Part of a small language model's weights.
Architecture: LayerNorm before each block, learned positions, biases, tied embeddings.
MLP neurons of a small language model. Each row is named by its layer, matrix (up: input weights) and neuron, and shows model dimensions 48-239. Each number is 128 + 24 x the weight over its row's rms, rounded and kept within 0 to 255. Numbers have three digits each.
Before each neuron's rows, "fires on" lists the tokens most often at its 100 highest values on Wikipedia text that the model never trained on.

fires on: "R", "United ", "W", "New "
L4.up1398:086128136208102127135129077132098139111106141120120147128110127131082137156177134120101105145125132097133119168102139117128156112120129111134123142110114119181101179146125113093118159117140136138116103093083120161141090124127110154132162119124114145098142108137151133113130123182117166169136146124132105124122185132139190125123152124124130149130122112115121141129103136136131106136117139135161137112138175110128112111137124148113130158161120057132118061130098154134150144147148116125071154102170150148137127153139096142151117139121100112157140166115141109124133123192154150094

fires on: "- ", "| ", ". ", "; ", ": "
L12.up760:112159122109111125109126112130112109119135157152140100150132114135078158097156099139123129160118153097086136114104132098151132115153154094121102112102132147133154154150153114116153126088109130127142150104121111175146140135130153130133157156078122136146145174110138129136144087144119164156072105083154067121124115103117113098117138134084116111150130093171107132135167124116156118098107110102125143113158134122117147148091142130115169132133158050103146096127135152152134072138138170150137106112142135145095114111120136154104114155135144149105165138140126111156139125135101174082

fires on: "-", "3", "e", "2", "di"
L9.up1246:141118137160084105102127088128125120120174144126163121154098129116161111132089150165145155160117141123150160121132136129123146103176133110108149117137123128177126158123161099125146129094119141139080176103140141109146127147134121100111161137153080133101112153162121105125161070133128127150143134138113116127192140104130119132110138144137089118138133104111128120065152147096086151122172133158130113141126098135124190122129119108107149127140086130154084085143169083110123118128164139137136130136130103128109136113143182074098113109118157091141119108129137126130098116114091123139

fires on: "(", "| ", "who ", "an ", "home ", "Serbian "
L7.up330:097102150127129102107151116125096154089132127134118152145162145129090113158091129104100090159096081089109171147110135123134124144157156144116120142143107098159140147080113146095152178121107135159111101093113097147152085126135147154139149095124109108107128125166181124117178132153119102098131125111122100134161144141138157098158142130117117140110116099109091075141077140110104161158122100128123144132129181134108094105152127147148131151148082094158151096144093119145142115142176108136169129140172150137112136128134145139128088106117114111127119123090111133113100111197116157084

fires on: "as ", "was ", "/ ", "(", "| ", "- "
L4.up252:153135140118093107122134120110109192130142151130117181116143130108129159138122123119094110111153088135152137141139144121111152131116092090145114093130124133139095182170127109145161131145095135131107122094151110132120119163143112176137102117102134122123129137133138117111111149188123125123131130093124119128097151144143156086167143130121111135100151114097071090145102146098078150123126130130139133094139143129121132119164125124170140157124115087136129097142112134091122112140183138142135134138124118100136103095125110140115132102093136090160147079137144140142140131152068111074

fires on: "and ", "after ", "be ", "by ", "before ", "is "
L7.up1293:141124093161122151113166117149122137104135136146136146119120120077150153171122104163136111116173091116058117097120144111136113113166133132144116153162135153113129169165138149132132164117143147137117143118121112114121145092170103139106131132138121137128145132066131138129154159206141088121153119178151092178135130130108126087176148126122109162104109116115058067117152123111111152087148134127108156118118137133103144195150116149117123131129115139173159128099151122076124116160164134126113093143174078164140123117092114120106096141093111140133142140132132141154169133130101127130

fires on: "the ", "a ", "at ", "in ", "on "
L4.up876:138123095124112117126120125144163138114144127135113117174108161092147153117119111126116096102132113119127154173104105109105108132109130088121127131185124139139112100140094126118148127149078114111139119099145122119102164158137127165117118156114084087101136172106111170165140136129124111118109127127139106131136101160133130125112106076102094121104097183113125103147158141128134104146141113128080154150114117149105121146137122128116118142082133147092188080129162133132140110154171201145139096103128064148114126131090137132119119150126131129106128088116120139139096112146105107126

fires on: "and ", "& ", "of ", "or "
L9.up1172:145127096094135129144164135178196126109127148127127161132102193126173152133173115087101171087143106093096162078129106105104092162111144116157121139149101107163097115134131105149150104134100144067082135088078139131109115143168117150153131097100094150144136147132116175153104118112109091131130136143151110172146119095143139110122116108130085157136082158148173095117139108147140098147148157132128176123083161110133092145139116125155170140078142120145147149080152121132148105131132131147115114129110094114124142110068125121133156130129158116097108117140143142135090130136094098173

fires on: "= ", "\n\n", "as ", "or ", ": "
L7.up977:126123092148123179115131087118166136087110150103153179133123152146124107153138157100122156107130189126139139106136109120125193109131071111120112137111157143138078117120086118169101131123130098114118132120137106113089128110147171151174130111142095120126124156107097122129114101171122124121147090151121107141101170114087121110115148103088095128119144177117111064135107153120147137137157124111151136120108155085126135145141089156166179145134138091131118153137116136095155096146120128107121093162130140163099114097117144121121100121109104153132165132111155159170094121099127114070

fires on: "un", "dis", "Par", "par", "c", "Ac"
L9.up325:145093089129152127131104101117135147119147151103117142165128118098109127102136125133126201156111105123130142151140130128132122098177120111149114133135203117107130119139155123131119157075112121139122155139110138148120126146120139131149119153146126107133136085140171111134135136132115127135135154132086138130106123104105159118134164130101124126114127132115137152100091131154128120131135134175149111129082155106092103124149110108167155088118105114121127138120178101123162088167129136083130088135145145139135101120127145102141117093121144129123106121116096165116118122166057201134

fires on: "\"", "(", "qu", "- ", "(\""
L9.up319:097122063113123093142120092080140145130110124139139103142137156115105134117184139113104115103120129117135176137136137096102144122101137110176133138109169124128135113151180119131187148119079121121146095147117137135124118133115095161150124131122098119138163127153133145135156103126083120126106142123105114115140129137151144096110118077110120156118127140150110087083126136132144082143102127167144127134120106121141161100110130145138191099118133095184157094120151130155181109126149167136113124136127139173112153133126119148074117089059153127131152125115085100116135089147098144128

fires on: "and ", "of ", "& "
L7.up1023:128142146126119092132143116126135156074125127139089120178155163101132131134150102153085151131175104098122109097115104096137138139122118133148110129143088120131135134141170101104184157139086120148132118100143120103115139158132098124129125093118110139169128110139146134136126116154142132118143150128134081178112091031134147117164105116091123137142079133115156145134087121095128119143151154121134164143101120106109131141145116108115122146066084111117142113117141129151150084165178149140136104098151125133112102126073108104123125151104156103122154125107127143118153133127075136146

fires on: ", ", "and ", "), ", "/", "/ "
L9.up1369:123110129111132072106134139153131092117126114128134107164111141125162152140113144133124103173103134098129155102110141108151146132168106102122126127168142146120140137161173129141126122125088145131137154120106125173111139125165153130090171135084118135147145152088118150138136133142122108119096129165139095181097183111102139121103094083113089152158101091137076077151153102109148126097127086116109169143127121120089126128136142109143137123127129119120144119102150166167143108084096182078118116137086113145136141110111125130071108112117130132156121135091141149104132077140152125118

fires on: "W", "(", "\"", "the ", "The ", "Pr"
L9.up521:120092100125126109126111118126119147084138134110092117154118131113098105131118126134082111134098116128061166127058140107130144127117128108137139132093143131169100129151124132100156128113101101106128093174134111149131134128127064182145125130146095091102123174192153089155127125144088129082124153149134069118126142130112126082077107097062130154181118132168112114087132094125074119150113140160128136140129135117151145116180127146134187147165144121144160127128136135114131139164140146125116123089134143129111102137150158108083178123093140130091175124161132120125132114138106145138

fires on: ".", "6 ", "–", "("
L7.up1477:125096173102092092153128139095133130118140120098162129131142162119088183091150175121074108102146132126138170159138127116115149153166140130132113101120122113136157119103141139099116129097061143105084138064160103136152124112113126154107159109066099127136192130108094135124117145116148118136137149133119082156154144110138198124111137179096124150100112124097115110132141120138084138140161087102113158156139138130152128157136110093140125115141122137126158136148151118110151138123181139168172176153103136145109138122149148124103120108119148131125104109138101158133061116145161150121

fires on: "are ", "Succeeded ", ": ", "or ", "[", "="
L4.up203:100133111123120123103154129140097114107093135140114165133167171158157142175126152129151128094140171133140149105124133122129140184137093084118115125149168117131092117145116152142094124124138103124110120102144089132138136113164183132128114170149082159174142154087136164130122092131152102101126105102125152145131167134079139116146149154142124104092111136150105096135069174113159179102128163111130148128122144117114109141114108147178159136140108136091127150107142131103111091119112114096147076107163104156136117118099150126082141131120136136115156121117128158180116100105158123102

fires on: "| ", "P", "0 ", "3 "
L7.up512:150096151138116092093141146130153097093139164081141186163153155133128131072159136140125101115117115137093118064128120123136194105125160107151087140120117112125132159127147152119160139136100099137136171166143121121161133111122141139090120123056169159144120127143124128154103125111133134143125115097099110145076119112115111106145126159109123155162116097115133111118134084108114150116145128131099152129148148113158154164166090147150116137131069137170115140157101137129096114166139120081126137110149133103120079112102125097129117125121149090135140150122159166113099117146163117129

fires on: "–", "-", "(", "and ", "based "
L9.up520:116137150125132090118136117113137146122132130138091094144126153130123151117137100164153140120161144093124102142145168109126122128165118128150138151110170137144124128167163129123149136163110161117109156105122139114140167128098100130099100127114101104148127093121125171128130106179138130127123114149117134168115118137164135110142126143140154149108132130170132124136126127131149151109149147146116151108154126122114175147091116142118176053121143134182123110077139136136119055118146147101122121124148088149149142119079101151058131108105139104149160116120111124120164124140111146104

fires on: ", ", "-", "and ", "the ", "."
L12.up155:118113108140127125156146144075122108153099097124139123106095109101172160157139123112111142133184097096104162172107125100098145144112131146160134102134125122154129098160193079115143141117164117087145161110130079137167104126149139150120136120138084082144118150166127119171097137123148132096110141116134148119140157120133130113097116100117109137173158152085146133124162144107107149169151159140088153137101113108136157123111142121148164108122112138189076123092151122098156128119128146133106109124095108149130122133137147065132080112088174158135133145082116132105111110107129143144

fires on: ". ", "."
L9.up75:121085152139152123128129119157100104162161110130138112104128143130146100152127130149110097081164122117096127161098123110130173154109140129137090136137115129134092099137126159150138134116097081075086146113126114104138186130129153175105130109162133104139096141168138128139173110164147129129142139114116109157152143103134152126141117157105149128169097169111110113110143130126077188133157131145105143144126140108188148139140082153112110128149124146152108113127091131097162148149144087085174110125134143110127109126136112123111144120115130096144131121123128141141127071115105133113

fires on: "; ", ",", ";"
L4.up1127:102129130145129103128203130097159150148114105122144106134119134193126112158108113129121119135146147112108155120112141108128175156138096114154123102165155127126158175129106144157136133111142155116119143129137152186153109112173147151073138172159109178137133138092147160127136143076141125157134115103126160118104093119134162118147171156121152108104114085153113166096099147157169121118141132117125148113132081117114136140116127175105120133069119139114107096127141117096099164145138111116133136093131118117138140112149114111108156086131122146135137103125110125176154119134095115116

fires on: "-", "and ", "Early ", "al", ": ", "Personal "
L9.up260:113156128137123150125124119136080118142116155105111119137123089113159147099129131171131112103144164121133137173090121110104134158202121140139098116113106117126154118186142145142138128091133146159131103099176094157112149084104111150152128139145085128127090180111126132121144144155139127141125128099146159120140122127183116136142163125121128131133113090125101110078154123140107165161144144163105144133106140114119109097110107105127121112091093113115152128142116122089158065118105148080172131145118119114126120107128138118123128114114119084097150123139126137123169151166107147073

fires on: ", ", "; ", "\""
L9.up39:149082135165166133151121146111116063150130106155096115142156119114145128161166116125157142153131172065109136122111154111117109141145117138149119104127131124166158186169131138153137127105099117147149165112166156170175192078155129161085104127102167102137147148138144177152103111174129103128109126110148097168106117124123148062122124148128091125122164064162126090141141112085149122112093139102088133152121123125094148112100112119124119144149133128130148084129158169154116114142108160130128126136129127138126111094117131149099105098097143147124126117142154154105126138110133103109

fires on: "| ", "|"
L7.up48:130126152134090156129154123138132174113130107095167156115130125162102138146140140128125112154143094130130149119121131113145143122124124141163117099126140125133149167135174126139114159156142155156091114067189128128133167134177104127106140151128162111145149138084124146109167123131145136174103183107142129120133125107097175147156122146137105125118082099172088131128138147101125084156155147111092133125143174147146114135100123153117159127143129137105134107119101178111110104189144101088090099113123159140134144125133130110111154140132085127123122155121131129176138124125157122070

fires on: "-", ".", "Z"
L9.up18:111128148157141130110206138136126109138137124124138167147121180132101089122094104112107122116141144058102154142126141112157134131130109091157130105149128098074119130111162137129115132087106112107085137118133091153130155126166169124128158155109120144154143118128118166178145149185150115154135096162142092161105132098160169095131154122165139138158117102160059115123165137122124154103134099146133140118097110121176128140165114132105113126093104155159099075099138156142121113116137105099140113133115166132138157087099101110105113111126145139146115136114145118123131063151152145140

fires on: "from ", "of ", "to ", "before ", "over "
L7.up479:139124136151100094112171122140120125081167118141120113172125118089100116117098139171111140129125121147122143102091131102144110160131118115157129140163085138095092124159114120111126151155073120139103147150111145110117135098130132187103138122074113085116099132164165166166179147146131106107120128132143087177108114115127113138136084130085117148151118127089109151126136158128141139111130153115115151124106120156130148144126112122128148150148138136132167097089118138133139095147155125163140106085147103115136083134122117126122134138123133105104135107123107151136086134126123128127

fires on: "an ", "W", "V", "New "
L12.up1235:112148135144119110119130088164105114127105119156120116130110133135120123153133123152119098156131122099107138137113097105130160118129139093160119116111134143161156172115162114103142150123112133111138095113105125163124130105146083127109138108114112131167134141126134138149127114123115175166133189084145102151100123117168126079130164120082139153136111162101118169174176146114110128114125145156111129126131140127128142102179121132128122146173119106140135106145144143142157136137145105134130127103139113130071151109162167082113144158021115168149120150070076108115127116182106137127

fires on: "| ", "; ", " ", "3 "
L7.up346:132104145141122104117124116184138162153168155063141152151146146137120117141134157133083124127138105136130155130115102099201091142156102175117112135100134108115153183124140138132127108115108171119128139141121133169133154115109176134098147120059128144148088139131075155121083087130152141111153126121150152181160131140140155105148180153131131157124143085130126081118136124104100107138140068127101162125141175068091152120152100185141095106126110148152145106143103124157101093141099153104099133105117125112101104106136080099137119142113131126151141125110112157118123130150110107128

fires on: "\n", "- ", "\"", "\n  ", ". ", "("
L9.up663:132099108121104130128121117104108142123142165186148139166125170095088111091129137144154134118106121133106154141078149114089140136145133089130123117112139129139094132168135132108160137124094122119115108135090138148101141107083120114153119127096120086148155087147125134101168089097140111175140168109142071141137136116139127129132153108095168148133127092069120114092168142173140124140116105122143161139131103125141117131188144111084133135121146106135158129147128170114199092145166146130110116129153079159100132114113128118106110161100097152116161099107113115137138097140100140151

fires on: "| ", "and ", "of ", "to ", "in ", "("
L9.up1341:108104111125126173113128104178112131106132120125188106129136131142117126156125116149117114071167085110112161166153161100111114116167110126155114159151161118105120166132152132111111127157092120137082140084115113128147171151116130127145150166114154098153149085123123122098122132183122160091131120098141131163165105115145181114146140148116152157135144079184087105068112130111147150138187141151074156097147145124095114132162116186141118099100117107166109133081144105118161103138161081096136147117173131103133151092107120142103073147100122112112122147082127155132148142095125119093

fires on: "to ", "from ", "and ", "; ", "before "
L9.up288:122148138146116160136153108115118120139158156125171140121097124080127125171134115160112141103197115131122126131100117106130111109146129122162134127139140127192162162167124154123099121120105133089091122135125166101148123131116132173092138145132117124104124148082167164133140171124123088116135108146096097128111116113092144067140171148096114102120105117130122147148121110113092126118121096130089172123116074152109103129195134119144142152131138133116152154127167130110105141149171118129128105117142153117128118134121166107078107096116112095108116108121126113124151084126177134086

fires on: ". ", "n", "o", "n ", "on "
L9.up399:093136162150142118138150115160116137167174104139139130139140139153107136141151127110110129104128128096166137137112081105175195111127123117100080097153159114151148114116102108145114156126119104098126140101097083148161150132143136139078117090131096122093115164170132100154144132152099139111117117132122108145154153106116145096142145141110125132154127120093115117142156091081127180131137140150108151115107115121152190157123118127125136104150096162161105133107182125137114113144148102132171091130144127138046134124126097088131117144130127104136132155116128118128130098077080102141

fires on: ": ", "The ", "\"", "- ", "A "
L7.up1182:112117106184169098129146094135159104157116169152128117145120137152134111118116125181095156095135168152154112140113132099141106127101164079128108140142128119180093140138119144117102129125125165094165115116102105144145162089174145189081104146117085140153094139096134175182130127121093088144144123128124145150129135120144156119115157100091114130119101135154136128143169110142139087166136109121115155116124105103137131139132123141151137137146117152168129136094124133081157095111145152132112104110122112142096084121102118112138163104095125138121163127104180123080129113109066109153

fires on: "-", "to ", "the ", "over "
L9.up918:116149124126144150131155135085150104072136145130156137147132152075119102131117133171126167163173158149089099096095118092151126198156099129167127160122118117093126159153124119128177138139113112110104135150121143102102102154190123138156116177075090125092132127124137145158123163138121124130110094171118080176098157126142135121114144117128108165139110110124105167108138106140103107179142118142164151100107125120127143123127125111156129128117125130168135149129161152149135140118111147103167075141136123149138105125123150109103144112116086156136151141120150139092103119125133125124

fires on: "; ", ": "
L4.up1464:105129147162122092124180134088145121186085111146123111105120172167160130128104137106114100137106144110129126132111142111156154133143136141135132149168119122137190150123119114142187159134151137112123141129161138151150111111198156120072111162159112155111117120115166132159132112111125121163116126124155152118094153115150126105102175147105157134110129103145133115133138119155180145116143109129114147114126097138132123149123128140092102159087125133148108095120114137144121138120117121110087147111156147133133118134184089124123118114139139141134094125125156127124127131100108140093

fires on: "-", "0 ", "–", "3", "3 "
L9.up872:134164118124121143138131117133116152092150126101092131124095102121084130132150141125137139115124174108078154118146157112150117120133131101171134165126155111137127139167133133131119135156115146105090143117144140164148127127148167094139162118139122144136105134118155134138148153205107072124134085174101123147145114106150128136171126132111146169142161117156090132144138095106084156093157142149114133099123108126142170158141137084109163114089113170164101132100130126127153101149159129111133134187144157144132136131088104112103061138083087103169109104157158132143182118119115139119

fires on: "and ", "| ", ", "
L7.up1075:116140129123131129108154113136122119073088096125126143104118168147164128137136111150114110118136160101142123127111157098134100131147104183181132131128149148175140128179113114134117132125121162144153117073120103154121159132145135125150125130154138111123138137134131138135164123190074142162112129154155151130080155103141187134125134155130117144152123127154117131103146135114120084144145123123133154089146136103103112149097144130120174111106109078118113108111108146112151089128107091111090143154141178103140114128134123113096099132159094122108143138114201115123170146127151126104

fires on: "to ", "the ", "from ", "moved ", "up "
L9.up1054:115147131093126141126205127116108097104128138115151146110138161100137109126182131165127136124172118157140114103143110113122124161128129131113126156126130115094128126151136106107134143160098133058145126143129141115144115152127100172117129113098093095105126155139084149160122122166149131110174112181106126149071126117126119085109140134115105130122119098121165148148152090113131129132141134140116144116083117115121181124144113097144143132081152109117158103107138142112124141151192137141088141126107174077136126141090135096082133102145119128145117126082140131114112138117113144123

fires on: "were ", "and ", "being ", "are ", "of "
L7.up214:064125123125118092125131094145134080140115116103136100161123155085074151108130103122108131099138104129102142095133097105123143145128124077168149117159114113110117141137166170119166164097086140146116139136114135124130137156132114145128152148103113166130135154132120141149112133126117119147105158150125132153102099117121144093163138129109158130130065147112112141074098130116088131134119122114159155157113122130131112145157125133091162159084105116120151132148173142123138123152158121109130134079147114135119154120117107109077093124084110127148121102141174122131076124121086127152

fires on: "to ", "at ", "him ", "in ", "the ", "her "
L9.up1117:096109128116141105135140133204142130103146082159129099150144166134161114179122121129127115106166095136129126138150112122127139150087104169144137115131150105157121147115115121097121180127120125128094189131109125141075194107152095141156142143147105110121148140135091125154197092140131106156087114119134153139134125103141170142143110134103100134155115144130118070122091114136136136138156159150106117105113141075138146117121134146154123136099158104161099101124099139109175141161120124103100103107139108116130143115097097117127134149138092116127157133121151128108087130104081120126

fires on: "of ", "in ", "by ", "from ", "on "
L9.up270:103144141099154130120147150153149161135110094122112108167148169097132163136159120156098155110145101095087118082141126107107155171127115110161143128128136136118132151139143125119195126149105133107124119087149127081139125151135106129122082098102105146134149144146084141140139131147156090123136159120119067145137082099139133115116112117136142151175085109111138098104136163133155092124104137143106155125104083146117118140148138093098149132122131115096182116102119126147113105128114137140115104158126133130128099126099076130122149119102124120101118160127157104088121135160107136128

fires on: "and ", ". ", "or ", "but "
L7.up84:089140143112120119131140087168150099116127138108124123171120139157121128143111110110094120146164088107121177136109130093124124176121142077153104139134122145106128088171167139117129139107132125111098093117130120155125132143143128195118103100113119139147121123156151174143102117149117129183156082137115102161139173133112120116171105139065134132114122157150131162143115115107103136144163142107159160116118118121148142121133121132126135137126092124147142121130139142078139120107168145117150072125160082089143139143103128098084143083084126104142150128151125144161128071133118100121

fires on: "|", "\n", "====", "The "
L4.up1122:112069115127109171133168099093102123075116136138150154150131115111089140098128140108125129110105133112117162125085117105116134101161131106143112093127141138118102163128133082136130171150127089139154118147148118190133099110113111137139158093068140091169180118135143097142104132168129121136142151083164137125096132116077130111148153084134113124129146164136124147129141168096119099175126163139140137137128143111142114125144121124135135148114146120131129132136115089105153115187165154124115150093111108157110109082148156115118149147080147140118174057130092123166137133125131152104

fires on: "and ", "well ", ",", ", ", "in ", "with "
L7.up392:140104150099139174124127110171110084077114118138139140160113135122128162100110134162126177089133167082122185128106124120099117129148127064116128146165142105113128118130123132160134122136124152160075156110168135118120148129159137180125140168122095140156169162142151190146133123133130100104081133127167083145121102130110126113135111152102122166128136122166116073107150127081123138101105157126110151147129101144100133091122131131148143132084172115153144118139154143109121137117081140157094158093134076143124165106090141123129096119107046100105174088090123135125107115142123103143

fires on: "\n", "\n  ", "\n\n"
L7.up858:084096139118169141121158127087114135137133129141158130143119133131094111117097146129179144140102162135127181116089126110110134128124166101152118092165153108117131176169137122101133161116117072105144085108121101166131135111138151126132114153087124170092167094114094110140133124133137120162122128119146131116119134121099139131128163112124150123100149101119101158116158161126165101196110126113102149194145147133141130165126136151077134142176148134114158136095112132142137099134145090116097102133128091129064144096155180123129141158121142152128145164097125120125138101132137171122

fires on: "p", "b", "ir", ",", ":"
L4.up127:127104140139134120129168130120133083134134097118151123085113143143153143144122148158141127103130140078122118097128126125115100143137106125146128094160129138067124169137132152178162121152132194131102126105152136116133121120154152137112117163124106147149140158075147166100176149123149109160151143087147169135104122090141129111118166174134150140133090114095142098107143158151157157146145117129125128121107128091132146141131120153106130084100120147119097113124144127125119097133135139114139104081162111137133135121104126100124148147100148170133142153108157134183164118109104132140

fires on: "| "
L7.up934:122111156150107148138154108093133163113130130113153142123108117147099126147130156106121095175130107096135135130125141088115133138113096156178136127146134138153173171137138122113097176129130149140083128055152104124115129136150105140116123146135123119099159109113147120107149152145128156155135124118152115113152142077114197138136110137140119113165090090151124143130129157108123073134139125139116144117142149128121111144132127180100154158126145125149119114122101147125139122165133102100073130087140158155118136127141146107159110162133085140109105147145178124147113145111132127104

fires on: "-", "and ", "their ", "all ", "which "
L9.up334:123120103170051104130144130119104090138116108160095153109128142144168136139170091158143163140141116106115211126155163123150142165103121128137142079191117127113142129137136123154124125078136104116097145152077112129168190131159143118104162148126117095115134168138123156168110133150115103113139128177156172150101163093132095105124136140095127098157113162141152116144113130100125168115165117145112129140105127101137170118123126151147120151137096140148121129111174119132140113107136149120135140138111150093148163122072127106141116055116164139121130147114158138122116129128139163112

fires on: "=", "+", "Succeeded ", "medal ", "port "
L4.up180:142133102093108147095127148089134127086129109128135178162151125161137164126170138143139084185140168130141139110123136126149171155156109099094103055121131112113176117150154123162149113106131080132104130126118132150137175119166194148104144145121151160118087177136121144120141060153129163142094104156106139141085144115092128133095117130125118140084122131149123143109090131090147139133137142112134134129137153090147157138131097146163136121107109131123105127121119114123137096085139121104134092128156115120126123076105146103111163133130160148150148119139132169177083086130126132096

fires on: "the ", "and ", "in ", "of ", "its ", "from "
L9.up645:117134132122137113131139143119140123112117083130156097179116157090135147111137096129115130103110128049093123104113156102142132124097140112179152146188152084141150137106122116151145134151132150142117177124122085147089150126102123126119130152138070119134137181083093156131155129096153101165117098128132091141117153106135098124127099113103138123162075138135089073109137140147121159133127118155107152150154145154131171148141124152088180149103120115131176116118108158148141110179136174127105084101149112120123115097092098126093145126103134102129166086114101112116108122147105143145

fires on: ". ", ".", "-", "ave"
L9.up920:105117154154172139143154112121110122118124098133178160124154122128143125151128172141111152075150154128102173134078104106133108131113130134144130137114124111157109138145147131159121170108099102099078137094152122146150172115092138191141140108103134102142134148130121122149148124179105114149125147129105107204088136083144135145147119166106126157144086141117109080117149113106116169134122186144117144120115107144151172189132121156131129110144094113137116130112116128102147126153090109119148110170161127125104103094152106071150149069085137114112112143079129137066111072131136160118

fires on: "- ", "(", "– "
L4.up403:124125149126082104109130150127153143112155150107112134108127123149123121112154110117097122150138129130115175136117130099149121161126112110147102086131170145192107117155139152119114111122070132126148156106154136135152167133136107179114140143097132073127143143091156147135128106108141136169151131165126109132168132120126170124128106178055132096102058136142103142125140091113127131129125136108136148097137133154180154140119109143159143160145124106163162115122173141110156132108118136142158131115123098136137138134094146135110144125138116114108109109102150147153105111106150132116

fires on: "\n", "|", "\n  ", "("
L9.up545:143102148128118158123162121104148151075099127166147166182122138085096158118110133113134137129090104133084166149068142095123130122151126101123125063115142109103122184171099089107102159110118124134141111095147137195113141141128120102150127124067134127100201100132137126145144133158127131103105170107131075150094134130098148125089107139145112107148123064099082089119137171119172087152127119113077158170149134127108106160157127116109147129132143141100179142122119167161159104117171130178113141113112110140102128109127153125133118143146159145126150115084116126109150120161087139098

fires on: ": ", "\"", "/", "the ", "The ", "of "
L12.up257:127103117130119100110119093102141091110086155149124122155129123127150138126146105161168146113152169104144128143130151093112118144148137155142138131160095117163136141171128162114141133075087147138120118101098110134166160097178137147125124189131129138153175124115143125163138110148138140124115123150121141161141159152168148120135149087115119140117132103140107158122178124112148111146082116133108149120134131093142165138114121126154153150159124071134139134116152141118150079112099146142133114152100095161140105111106124107079139121129182116158144109129125138111156148124123141123

fires on: "| "
L7.up93:119099160131098137125158112151123122109120127126154159121128134144148109165141134119142114132147126088140159133130136100145140118155135192176126132128140148162133131144164123136115168131125169163068122064153116098164153129202113133108138149141139124122154112096159126118181130147116125147099146144154119128108132115137203137156147146141119148142109112166097085150104130101127122139145144134109135105133160103096137149105116106149151119113108112149092105129100131124139088138131104076090123136164156106143128126112111119098111129123099080113114149107185133177127135133125133088

fires on: "The ", "same ", "A ", "That "
L7.up1387:125064127204137100123199121105124139135116147150136143125140162102102101172127108123141115115158126128148137126104106089150116139121133102167117126137116097128107164095121116097080173112125124132136130125152097179120145082169120138072150120122097162158139121116116129180127124137106119134150103150141123161161158113090115143074109102143125108113079125169089140118156145152094080164128146136126139147123129093137144140129119141111121148169128136146108119101109122115145130130173125145104164108114159123116099121138142082143153169146110144098159095128183113129129137119106122086

fires on: ", ", "- ", "as ", "), ", "\"", "of "
L12.up1225:168095162168118097016129110168136101139130132122127120156118163102126106119151109134125128133142145091112129136101125098138130121133103116128068133156144143158139162152156115126140141114105150125187144145121119141128158136170128181097113183114093084146136142098107141140154151098109151143136151162140132163058117108107167116107170121100085133150115095134136138100167122114148110119125128135112143153122138089147135160161046143126123127157108100110141112115138146149110128124065134080132180130116142140117114090106113103105103132088123164113166133115151181116129130117120116125

fires on: "(", "| ", ": ", "= ", "- "
L4.up239:095056102129095120098117108113141161089135159115120136144142160112135146153142122105122148134129143119139170136123123094122149115132080084142091068128136141176124138151151142114092117145096146095146144133058099153136157137141104189124110164053121131152150113107136165148107122138111170166158121153132154131114153133076151118117140121099134112106115134115114106154100127064115125147115145108089147100147143102133120109149097116176157148161107133129129139107148145112133129152158141108138124134158156158128149146121146117090131121110116140092159125159140142152120121126161128095

fires on: "of ", "\"", ": "
L7.up954:139094083103143126127150114135160168136112131140134090123107123154124167112137096178145122105143136124135120154091091109131120130140131142099119136132115160142121122149146107125163123119132154131145116123121109120134130123201112162132124163111104147179137134142173151165128103131095121147113150091124127129138104123156147152087161084114088125093129162146151087141172129116152121147120135130116174106139135127119111105175122098172124154108120159105158088137126135131143124102136156114101103129102076107112139118072114101151120127136118079105132101132136146107132116112075124125